From a checkpoint of a small transformer trained on Wikipedia.
Size: 2 heads of 96, MLP 768 GELU, vocabulary 32000.
MLP neurons of a small language model. Each row is named by its layer, matrix (down: output weights) and neuron, and shows model dimensions 16-111. Each number is 128 + 32 x the weight over its row's rms, rounded and kept within 0 to 255. Numbers have three digits each.
After each neuron's rows, "raises" lists the tokens whose logits its output raises most directly, leaving later layers aside.

L12.down68:112103069127109128092165104096115101111136053156162084124126125144170152121153174078175147049104138103106131137181142186122115139142106187107140120115130164118146124144114161157142152180069094173114123153138111117139126135125137106160107149173108141185147156150108098131126148083103105131
raises: "ali", "al", "une", "ere", "ain"

L8.down66:081101084168116165100155127064145108099129134093092125085085120116119111172121078082157105044172158153110135150115171102147101107183098105181123130095081102155106141147118139188154135127145085178100084100112183164129110171157120127129100148123110130135210117113073153178181123150176092162
raises: "ive", "ved", "ped", "ed", "ted"

L9.down739:145116138133164116072106101150178151118139166055171144124126105026109134165181148083112142128142169142108127114176139144118063115137114165104087110131098091109127110153113124133119111166174109128098163182135155134107065172113132075140162150145145069094204141116126108059087144179162129140
raises: "ence", "ments", "ical", "tric", "ic"

L12.down121:154125115108122171075128134158187166084113118135107113104123123152149124072130125185121145202127141086108090155152123127138166172129178188134190153189134162104142114102099115104120127136140159136102127092099123146130109158118154125180177146170112067167112206113108102167083129117103142109
raises: " visits", " features", " concerns", " questions", " lives"

L10.down630:141033109076157099073163123160112119097128118146135116145116106141155152119177161088133134158137138183130142128133164127133101181167173088128157116139105105077088143093117113119074126170055127139155115125124078065158131101177130128120127189151156162099188152201117133098110172128140129157
raises: "e", "o", "ata", "el", "ego"

L8.down345:120162099085132114169089118196147102109129100131123210115121131126119125184126095093124080091117120131141206061183168119195099100189111122190206113186148108087060062145139074097137111136153173122095189079116124095153124186124109100151102128161083133118112150155079212119128140121097103082
raises: "ised", "ise", "lica", "isation", "ture"

L10.down742:114147136128110172121148065124121170134094154146152126138119177096161126135155135129121134110109123134159124167068106100114057173156128116133057169128090150167124110133158138094134154117094190116197144144102134165072094126109124092149104153120149163099149074122140172135110151086107101072
raises: " anime", " lyrics", " soundtrack", " scenes", " videos"

L11.down403:123123119158117119128091149125082091071072145110174120109125161113110115158116150101157111117124165098122116120094125136158104110131118131176107128116129076079151116111115143160134145133128139162115138179146092086129180097115154052160130076053164151154151108173139067206093125124131101039
raises: " when", " because", " ahead", " upon", " around"